{"d_mlp": 1024, "vocab_size": 2750, "init": "uniform", "init_std_qkv": 0.0408, "lr_mult_down": 2.0, "lr_head": 0.00621, "decay_fraction": 0.857}
MLP neurons of a small language model. Each row is named by its layer, matrix (up: input weights) and neuron, and shows model dimensions 0-127. Each number is 500 + 40 x the weight over its row's rms, rounded and kept within 0 to 999. Numbers have three digits each.
A block is one neuron, or neurons of one layer that tend to fire together. After each block is what it responds to, as a language model described it from the Wikipedia text at the highest values.

L9.up5:603528516567591458552543559493427490479480517568530513453449475452497505457489483417487476517472532514445468531474484481533488553511487484499513527451446613437541511466496581478562454427431559530546486473443502552525443529512462504431450513509528489510504533467509513537435594495488528439528388552466466483430503514455521469530519560483565438543528509481553459511447561503467517453486
L9.up282:531483451537488481440486496480554433512446511499529530540436527508513519503482488411529591558554469464449555553456458531464472587542458558529472495440523489509511451541562509549483444504529548509492538526558508508480525426505460469471524522533526564460442570527461523507474544439462514518515511479544538525552516567452503509525490566498507476531516535437503505495392419491484450452465
L9.up316:511544520524577488537483534518511501462579465484461448524490497518540513566511500474555530475487477578460477563485514431456550521488495548531539547541470483562492496571494462558522515435456509552439539475537446460536459514528502570409564574468502461545442526500464480490508559532461500517477471500450493508505496513537545446489528596439515407500505443484455473499482506525425496421495
L9.up425:584454530494596491486555520456474450469573516525469506493502568467525517490561524496523517524440458516430487547511469460508566505504499496490420471424490573560476500533551529490539470449442510512462509491537570530507529551434485494463490585518456499498485466561518573483510539434514504495504491536452528459470533475544448522445506490468520455522494440425485510506490517504491501471514
L9.up541:584581487539464473471597573461543484541516505517512491475536523489467476429481467487482557515492499495527546468585491472496515496510556480501568534486483534517515434486569506444530446499491599531517480492535496505558498477509499540372486478520432484460524504513521554461495534500477548539540516500462540452422452499542566558514515514462505441537485498474435489497456543547516519534500
L9.up730:482540564509504505571461594534558511469470491517517500501465575541566529584521516494469430536459484460461505415498460465508582544557513480482477468407497562511489473530503493430556414415494611515460459541483527508485517447447496518496484498584470488522497547544539480493484564473415539548545498564545441473512489489462555460493494559458521518502509506459474456520555449522479538476464
L9.up774:494529439502525431516469572551520413478498464523530451502488492506502547527464516574539464477414497504483492519507544502586525490551478501496532539456452488540527488502517595522496531472476564496507449546475508523555467478454510531441490554500619584450532612565523480475503557484537515557574555447498454457486508420525484575450477512451513555485529493530513559479449515647409469472465
L9.up900:527506463443438490489523479495510475522486562533451517506513476483515535535552469447561523516485576512511457489457433521436527439462464517542500498453467516487494561507522536500550540502537488474510493504545457536537474598532499521465476505490572522509439504472516514561570474574522533595479474502506393489482505531484539490477534472422574408462443471524512477484479449512449540541466
Responds to: Detached word-start space

L6.up136:423536503485476491447455464436524507470440483503447524499497515429432535407503556505506490559477495471543468485471466515558543466499462434514539547520468471505488538515500485492477500507429489498454482484485511458524469520506443463536523439468537469458511487500587471485531508495430458512454502437505559464511487492513471416508470553523510540478498475496499526469493520582482539530526
L6.up151:565429494518500536470499538494549568475444509442404558519491492440475490518494495478560535533478523461476495606477439462469477465491541502448527539539525531550459504509477506462473502533423464513554401478517544497524528518447543450519527488461499487519478405451447437539613469496561477482449501525556544531507528481502439487467474505544472488547561560474441513544507482459538494539503
L6.up484:450524524493504547413458396446504520491516460573489529548478532462457507457482543436520482498532451522510554509510510484511480548552522568475554470502484501421508514516519512542525533529456485504507551458523427496510468466460535413590549466519494502521534552426492511499471435472503456495556545550505535492563531526480535489555472506464534460472439610497466477457415468499527450518442
L6.up666:432492435571550539494504533511512501498484472586535595517539555544507554441502524536535503529415463534523484431484481522480507442509487486506554467515407505497406485491495486529457457503476454538470542507464519505486490534608470496537536514431445545488476430488499467536515549442461453515436506465459544546529514503463537422515454472511487457508528470531523530477498436488508554496511
L6.up736:465517467463473464439506442492480543547492530453478473517489515430563525411478493420478491475470455540651546505505495514461502569475532451496508639544485493497473504442492472501480533545503433489469465475473450479494365489497519554584489482510528480555502492507509476563545542487610515522515563545463484497530480504509538487488519479457493506540508410453473528518442469535527551494460
L6.up874:448511508494502534491516481421538429419504521544434611534460492446528530499516442485528484570522433489569482500526472542443431443508451484447471528511478457492465492469423493508541452532541548480452531511479493538512465539474498532485480552538494495504459475445528461442487576521495441456478631596518495598513549490503552529482506545553513501451558472503482504456507454554571449443525
L6.up947:511501472504439558435518497454522534567458509546531588589495496466423552496468505432481499420516495546489503507536517493459548501488541536451485536490418563432520489487486522526458483535509444532406471486465472406498468496463454536531489441520523487491515522483490438460505496500490487474429565546506501502519515516462441394561524555580479523528490502487534420471507590473581499556529
L6.up1003:439543533560506545503524447470635501472500532474485506504495571450496472546520555512518469520506469491510470484565479547417465458544520486483452523420512415567497488474425470528443465504490541559531508471530458499469502538484530485532484522486527436468481465431559488536547527502486511421546439512562513396475577503472489487517515449485496578462454497507517488494496449503529515506522
Responds to: Sentence adverbs

L9.up24:447444522508510546505487567445438521489538450527536561517512486403452499511473482544432482465479452458550494510442424496513536539536466493531501577509559502538578489513513422509433463499564504442513546526486472571514497502505543492542543411510531552477430497489511545483473485452528562499503435508522444473476507489476522509503483520500487579531492508466484573486457436540468462498482
L9.up30:445529490526561539495531507405594455577464475537527508477483480494554531454477507437523457453484545552475453453528452537490449513486460496419539504458512518587492469526565503476493476553484510421504505518549479499556509466476492538489540501469506466531484592449455488510486466533474600436467486560537489458470496494477441545481507454505511532498605566503491480549475640525525430499524
L9.up314:448542561509553475484535508410439515533530508514502554470528496502500543487480544477459561545506438492598487531476422456465593472543518565494473567473484571529520525512515427433538500537537553508475500592519501451562499494568404508542525598463517447508503493568507503483530495497512509478512534536572528459504538500508535518471482537470572519474518530461533498474462484511622481539471
L9.up331:486532575513519466477518444557464518482523520497474520498473569455468503566482506583465534540455435492547487505540449547442458467416516497482509535450518496622541472491485401504480508481475452457454459548486443543446493490509446537494469454461538487472495558479471457500554499448510430491485520444518509435507528512451434448488414503540564553492470503533540479466513557507601540507389
L9.up407:488462498508577503514520441548440561459466485485477528448531523512452583518456526495513514517533504503464460580483494539505531518547446471412514491497504467543527456524543459493492489464541456528531432544553577505514465463488497523518522425569488443520486548430441474484463478528430460466421458454477524524448533489602506499473530518517502527451511523597474526501548506484495444531455
L9.up542:547484484515556421558509563496483553529484575542487502562530530484503486487528543487512564513433528459476441506501529460533521454581480534444526508477487519511477546530515444407519515538468467466486479491479508470472474533453516417511535535574494517517428560467474459566461500431488518560496399455537569450477515539537473494479554449474567515470512439550597507509544466545499484529494
L9.up551:505439500449544469520454452526483525472471597474483526544540489488422468416545554471555532538501440455549404487491507555501530497511551453523478508539528546487501463538537562542538524523514463455502541450471543514518527528527520561454471502483491512531496536474416500530377531491434501537513485447531476424463496517514464543490519473497487469510483511568553517529440528508515470473512
L9.up935:460447458554525488446417529532529518588472505528485538537470510481472464534507546522538539430453473474508485462551427526424537529510549497422493493509545574531514521475525442523520442539518519452451526525539537471459518511475467487491588487484467504504474531492497520537528542497523464441551478473402506464550499473439528484447496474511467522525565500550444516431553561448515510474576
Responds to: Word-initial split d

L6.up154:492531444420486563484437507512422529437529583602519525534482472476526477491538495432488487457523560512605455518535519434514524463538516518433570549483477587429577460493506433464475554556522398605471495499470459491534536507541435479475540476488556483474528545474540508589546541574577541503491437504487547504500531577545491478446538476463550472450510476458441487493526482507463468526483
L6.up280:521538487556479541492458541464584504498525536526538516532545458469498520468464566469495547460481570399561438543534416456514533490535500518470535574468468535473486426504491531480494487511436473533396478564449447447554531499545486465444520476513551531514556518410519516552507581500587439491532515528545496492480492440496525545507504535423471386563482497464459477496492521533406502455508
L6.up340:527573458492464525486536440504477500565543527539503477516440502539509478514484481473471548530507523483504458510496492515455551490541479576489433440372504464559531506530517452465578517475581556508454465518446489533522498571521530441498392608522521483499452469545474528464550471564535499467451493551461541489527494471475503490449479520473467470425510597465542453495534420478532454521479
L6.up432:527485468563504555448471478477474425494527493556518507480479509531482503513553470557545536506435548511576499448468514504456522483461544528506469540517533538513448387511551483441499460553595489541491483481526536471457526525506515510482476564463431482485440506524500551514470591514529495508503483479498486503466524501538515543507575546533468511493509514480501542504464445565471408421530
L6.up658:488529518531433470388484450509551556455442501489482500489519506543521511491528486513571566476461466530536489521465516527439545513506486522509498513550438480464561484474599471504476471504449538587485426493487565493506465427468519500477426563477514505493527535492474573504573553541426533501442442554465429446463493469466532515529555531510578541535465428480472462399528517448470500515535
L6.up823:487456488460489521416561462564508496494483561518496477565567490517488527492497424485549533495437523518555474475495522491502490492508514551475567506499489506508461507479537522485456547424510531525474482509428510487513485528505576562478458435488517435579460502487542556495469483613472456483473479536464564423528499464450456470462468511542481522473458547502525470425490492505451466469433
L6.up860:418510464513465453473519472576506449433524496575499514483467464479469540526532544441529489451448470482529515481501490446500455546522492464481576473552511570529554545575517453503457501568540542484550525470499484564505547479588482487521539423511489505471400518500436486490565532471458504506463467494493464506547536502497529595467530501425495546510498432514524575542550515482498419545471
L6.up872:536502549499410463478510506589489469543535539485555529529463490518491482533493488419463549498400543574506447604556495507506489532549520506427522512459433456465549474534556450384511495494489521487431455531447497468489472527493542500468525520526493448459481522564460518438529589548500497477480478572434574516485497581523561518498494558528506433556550467433490450458468527525478488497477
Responds to: Number-start space before dates

L7.up444:507511523560546558553562493536454437495496528504513441434465562431549530565439515514514498471482447493524494509491524505429549432511490503536516501528462522497458497514424510553496570436552520476448500504506484497473511498492445589520485518476486477499600470582530505460465453466532501467545488495517474487495525450502525499488527484465507462475507576482417529566435433455490539554535
Responds to: Phrase-opening quotes and word-starts

L7.up80:438556496417498465488489503527516527573423474523516536493459481556470472529479528472518502525454486377520515536508446478562478512494483497511441537461522475536556460495490486462457453500439474463467548528479550436480497444517487499451524512395540534571524537535460541550480490526520491516495455490487446441524491466444453457504529532550507546547512575487520503469430532562509498498579
Responds to: Split-off word fragments

L7.up306:506524497553500501503453596447578520515479567494425500534567452478525567503511438457500473548463500441584495472558553484520505521489542475595448501560446463479538490538511500562516531537499540498477439520532486484452484467489491518495475532436521530525535479475505496480470415490498482469514541503526483503458544462482537530514504556482527443503526501501477487383487557482455417443487
Responds to: Initial W letter-piece

L9.up42:532564530507495602482480528443499498495441422492531469441549488449511567548436499478505505508466503532534432452524489496497462548519456533474527479469479538495471540510511483479466481424476450511518437540437511480470517461503533534507517529515493492599496514463525495551449428489584479432471520492565484554438563497517520550469498463368523539514517520473508532500392453525504532500573
L9.up87:459554510498510519505492530487475463459451514500431552527452530437537502552438455475514475470529548458505428520628483452519559449484405557481524472439523530471447521486535520509448524426496531453480444540536556500487578556499518463554441557464528503516522544491586514523539534468559480456475479478509548512452503510434598538456471462443510562551456540474495518546381441482521455511507
L9.up123:482483401492450561472445468497527471515469496538420560502552490456553476556498515504447462487512493529501478545460469439399513502559435561521526486493561511442515501540461594511402469501496499572528538498501493519464471515507564516576488469533567448497504460554456524482468465447488495502518476508532538457496464606575457510435473414495549568503452439481433508512469445475535522462527
L9.up127:527519483456517483473441497447528545476423551449545435528495514510506515558553485461473558477569535499567510502505477522522479562508501485524530459444447552539566529520495481469582449515430444446490457439517463537457482476469528505468503536466448528511445509508453533526474532519553472427555503475479482467561495509486350508500460479464450455517571492389493551585473502501554449522450
L9.up208:442505508461480484476480557481510518556497568521485514511515553391496486468463557425466500449496467504488452555513486496512470519509472521453500439399496562465428489567497508442501450513475490545475424503510507543469586449566521466494449542538518509462418506512532512494469500515447479520532445476451513557546540503523649399460467528432541508552480574482542520540479491567543475566531
L9.up519:514524511459520533428560465444458552456539459454557539508499477406542461521543522548580460456525544487515524539545536461455537452566463587554510493490515512535536520510448558599481513461464514518478470446453442499589507490570418505549484492530564528528551548523503489540488586509463493485481524415457470497489490524471510487483468505486477523500463492542491550590524508524539588488429
L9.up672:492565523443530469491561491471536496497463530479497491483489491427477476587470482495499477477498415501507582535525497482449490480528457601519446514452591532509456466569486497448415459512495524488463479476567495515521469482448509471458470464497456500489493457509499538490554500556461500478547518572530467488444581552431468542484486472503526523512516526500540472519490447494523463502447
L9.up735:484455478509502505459484557494489510523430547488579515479490565491496518502536516493481462530452520457496509524483451495546481589507521525459534559492456474516547509512519511507565564436468454435491429497484420446549577445488543492518561565426493542522590479506459429580496478449499569504533508515474494515505470520533445500539502501511548478470511558532489522555440518531546523520431
Responds to: Opening quote marks

L9.up17:443421508580505502462498543411409528479500497609533535551561597411432536444494509503472563582512429503535511566511528489482491531507496522472481574550476524496409454490502542494443503492480460507457461413443514482560485516447539484541519544548430506478511474437529529544558504487491482546493426473496561486437551580500464520549490514514501483524441492476477477471503492573518535523552
L9.up63:503478491552433495528535439475464466480453485560464508506519618490498453473560495507491478540586466439532503500466459446441587514454562557480527455540509500416530539525519503566575514527511484528460450477471460449489482477472450442520536571488469458471523482478559492582600526457488516475517469559506521483468573561495466519496454516530473527543552518539437493505453501478551424566471
L9.up231:497510471506557505496480591515522491502551457594522504585450529450515465509519472463504443628451495471495485481536478515531534548448583457476550514536466471491530559478505565537576500522416553467478499531448474486526505542520445523523494524494516463478485494447500450524483567529519417463423514483559489539577534464420525545514486492497539501505555458515502523485488594530465523526528
L9.up418:477494511516490511446512411515511549478432458504455544507496578497535514488568536562464439498463498508578468517540520458569565528442537512506509510513541468503475427524491456503494467440460442481497422521556553545473564533466501487408447554462463505521529430488551476550455493551534431464491585498580472500476480440540526487506508525500510543505477501473479435554541456537481486528495
L9.up688:459521490555489516492483459484491479487501496506560533525497588552471497519447510485476517565503431475571424565473445528519437524504535547526485466580489498426469489487554462510498486483484487433496485499450550515477550528473470437500438537523512551498438434475502508491450458562469405418474502471464484523419545512501483538516477499517521451521530470501496489437549488558567520473551
L9.up821:440497447485430538543495558548528438450447567572453614484498463514500543437481551468533490504487497427506508524561549450517509489495511503569510491540505517505501517523488465554554510489444528538459438453559520471490478498476465512479455476490514503517505483483540470424501576566489414512585541475512497529467535450526555555531506550412501492535520502483500456477477490500459521472500
L9.up832:435482410495531463421500471550522498480477438553449528511442504445469499524498482434564560411468495545547471554545544472516526524520458556484514453452454515492511443510553449489505496489475520529480469477515450520439472494494480527529460475477494505475497537454583545446486529487443507462551571504502552545478518519492578562490463502411546488519546520412547504479534526483500492528540
L9.up872:435494454493569485406493496540497516524581519526453527494495618495427513554617513460437492526539493481547476564512482493439478449544508487522558504507479491493484494504496438524530557478510485473568437554509493538455528541467534508488474502471424516489462440584537519526480504541464426496492533568535479445495546489419444476525508416481512538521505461547422544550499476582490457480473
Responds to: Mid-clause adverbs and auxiliaries

L6.up52:507527511538523511540475499553549463443562452510445482429509485530517483466610470537441480473548497449521472512520499475497452500490518481513446438539588543501513456614489438546517504532498562488537523521562508498564520531481483453506557491484535519495483589505520501479457482537479483559563480539460540525507519487492472485530497508524563474585460471475475515485511483585556512545439
L6.up67:540525523541475544490436566484543502544506565460441439543471486532568492501525484543494470560424557524590427447482456504512477477504481566472455463480452510482496495450525511514540401534440509525524465471455477533439518492554447580481531491526485513464484575474497536449526592517533480460460548460491601490530452514517475542449488551442522534514466535495480569514539475474524450470506
L6.up203:483475520530552567524552558487503498539508465563479554522516544432482414561503495462458437456473502539524428477537524424467479504490499476497503494492490543520505488510555446548473474450466476481465496523473460532492560473532506509495484393540493497537429481419514592534461455497517491520524517432560515493447510493532584468559496469506486529445617560544480530497472471502487474532532
L6.up496:460482508490422527521536487498479541493499449441457477483527440516414511515500595452482482606486477429454498526543463516507515504477495529490436506464453449523512493509511456480484489483508493516528444482504487497497458525476522405549532561427552498614489523523515508526454455523512565486511513474480537507461470529444537482447497544462458571541551540520529537556548461497576535500488
L6.up553:472589540469511415543444502537501483480491455499550505522481517524448531560499533539452507461494515490496450559470462551404459495467477574454416502504514446545505439480481488520510558509545487464528502460428474463535460502481498540504467487456526516521477602499452508426495509566542489465514469538499505468485507472500429428474456526538481522579471484507510483522506461564548493462454
L6.up754:470502536491434523503549463495468472400478500465544472464465542511544538534540533533541499414462529475479468631588532581553470522492528554489490503488509426525521519491502475574565460483519548515503486501449479437469516568523448436465429499412498479499496492501495381506444555499550508398446465496478400393447468462509529474490543488443461479535492476553526501546495528507476474491514
L6.up845:529546516505459484554407450511455524451516434538468491414527514473531446514581447473492459553491557589470471488497499485489497496518473483411484578540515539524458471515486519500393446455513477459514458470458492524529485527628444481504449458520501472538438504561514512593475545484568452483559527512463466563512541490517461486545514505496558531485512542487551517451468487497582537436477
L6.up971:490492448486566535445552514559540469455461435570505531459510532571447483559488514507484453545486487508469447522591454490427547573487468504447471452448464489500447452586514511476504521484541539458514417486543434441514491549496476515472513481532496521414445490526471475504471475472504500485454503455484481481513486463441503542524538479465541534493445494471475475504540486524530506470537
Responds to: Word-initial split pieces

L9.up113:431535540496562544535498488528542546499461475590590496526536476513469519514463588491554532581462527508529503458511509446506467536486422429497438499523456490498515483566509464483498454521490503475422475428522443480505520509465533532571594554531506555566476516471528524474535494531522457413478507489508543467482489481499513505500472533438496438482431518486448456412463466499494561532472
L9.up210:447466549537420482507543553505493476475495457482507523560593505487500438529436627542469527508476518484546488505510486513479547456484507498521476490611516545469458487533500461542486525540466502473422530474498449521458447605539510530522519508543549539424424469464498492458460492498575564525423512489535589463508458470509572498458486512493521485532454473495472469527585500503489438567491
L9.up246:477421538592501518566492461478431515496491514500465463533455478553544470470514487459526462529484467546486438517547504427561527498488542538522518478526497479512489489576446458499503522495480591484458514516451492540487437447530582520464509526494513514496526537516492524526482422538465486449546561553511443461544482488437568505482490409515521464509531493526481552541528531483474477519477
L9.up315:513506522536469626485458571511475545474489505502583505514449507435482605530487508427523581497545547493442477522489454457460462521448538463533486447526487488478515458544501488542461420510439525461532498534512514560463476485459432494541537535550504452453465501481522483530458523517477470485430491463471495531497460475454471424501462483494499487442541513455473544507533498500502461477432
L9.up463:450558482533492458482499490413514474540511541477497543548511488467493438533544515449485494506473543404485459529508497599583450603507491461508430445561477532491518513533479453506490464512473493563473446553457499533590473472476501526440547553530519471521513439486465463510477488521515474488427484456444484511487513509430499509554451483470516534508486599430446480502518527502444456497492
L9.up596:521479486514443521583499565487504504491491548549427559534457456510502567539460505448525485475495489559492519474460435491528478501498485524531483485590549548567485541585468495503546535491478417532506508611452431531439468571441458558522527484503439479508454525469481493461493593501471504394485489564495548459578542474467452527479497527557515516550516493422414556541493531520509499498508
L9.up614:504497467524480515467505542471463468401452586504530489508517492435506519517463523501489540433505460479526543514502445450527452490478469506572455516564496535504517434489495551483445579488501567483492484533508541487555462443535482472504454499523514593540484537479490492566504549477523422516508487489437561497525510456505480593446602487508565418515460476514538410501450544520540492468469
L9.up996:439555512465549520514458519488483456508383469484558547517472470472509542458491496493516525508438507448463505478461498535488529523527553517556495494467510509525486500549538476461566452531507557410450500507506528453555457506502541431442460529483463462454503480510525480518433411530512440498468533514547475418487447404469501471506463541455568436555458459466544555513507480479484471471477
Responds to: Split-word initial w/b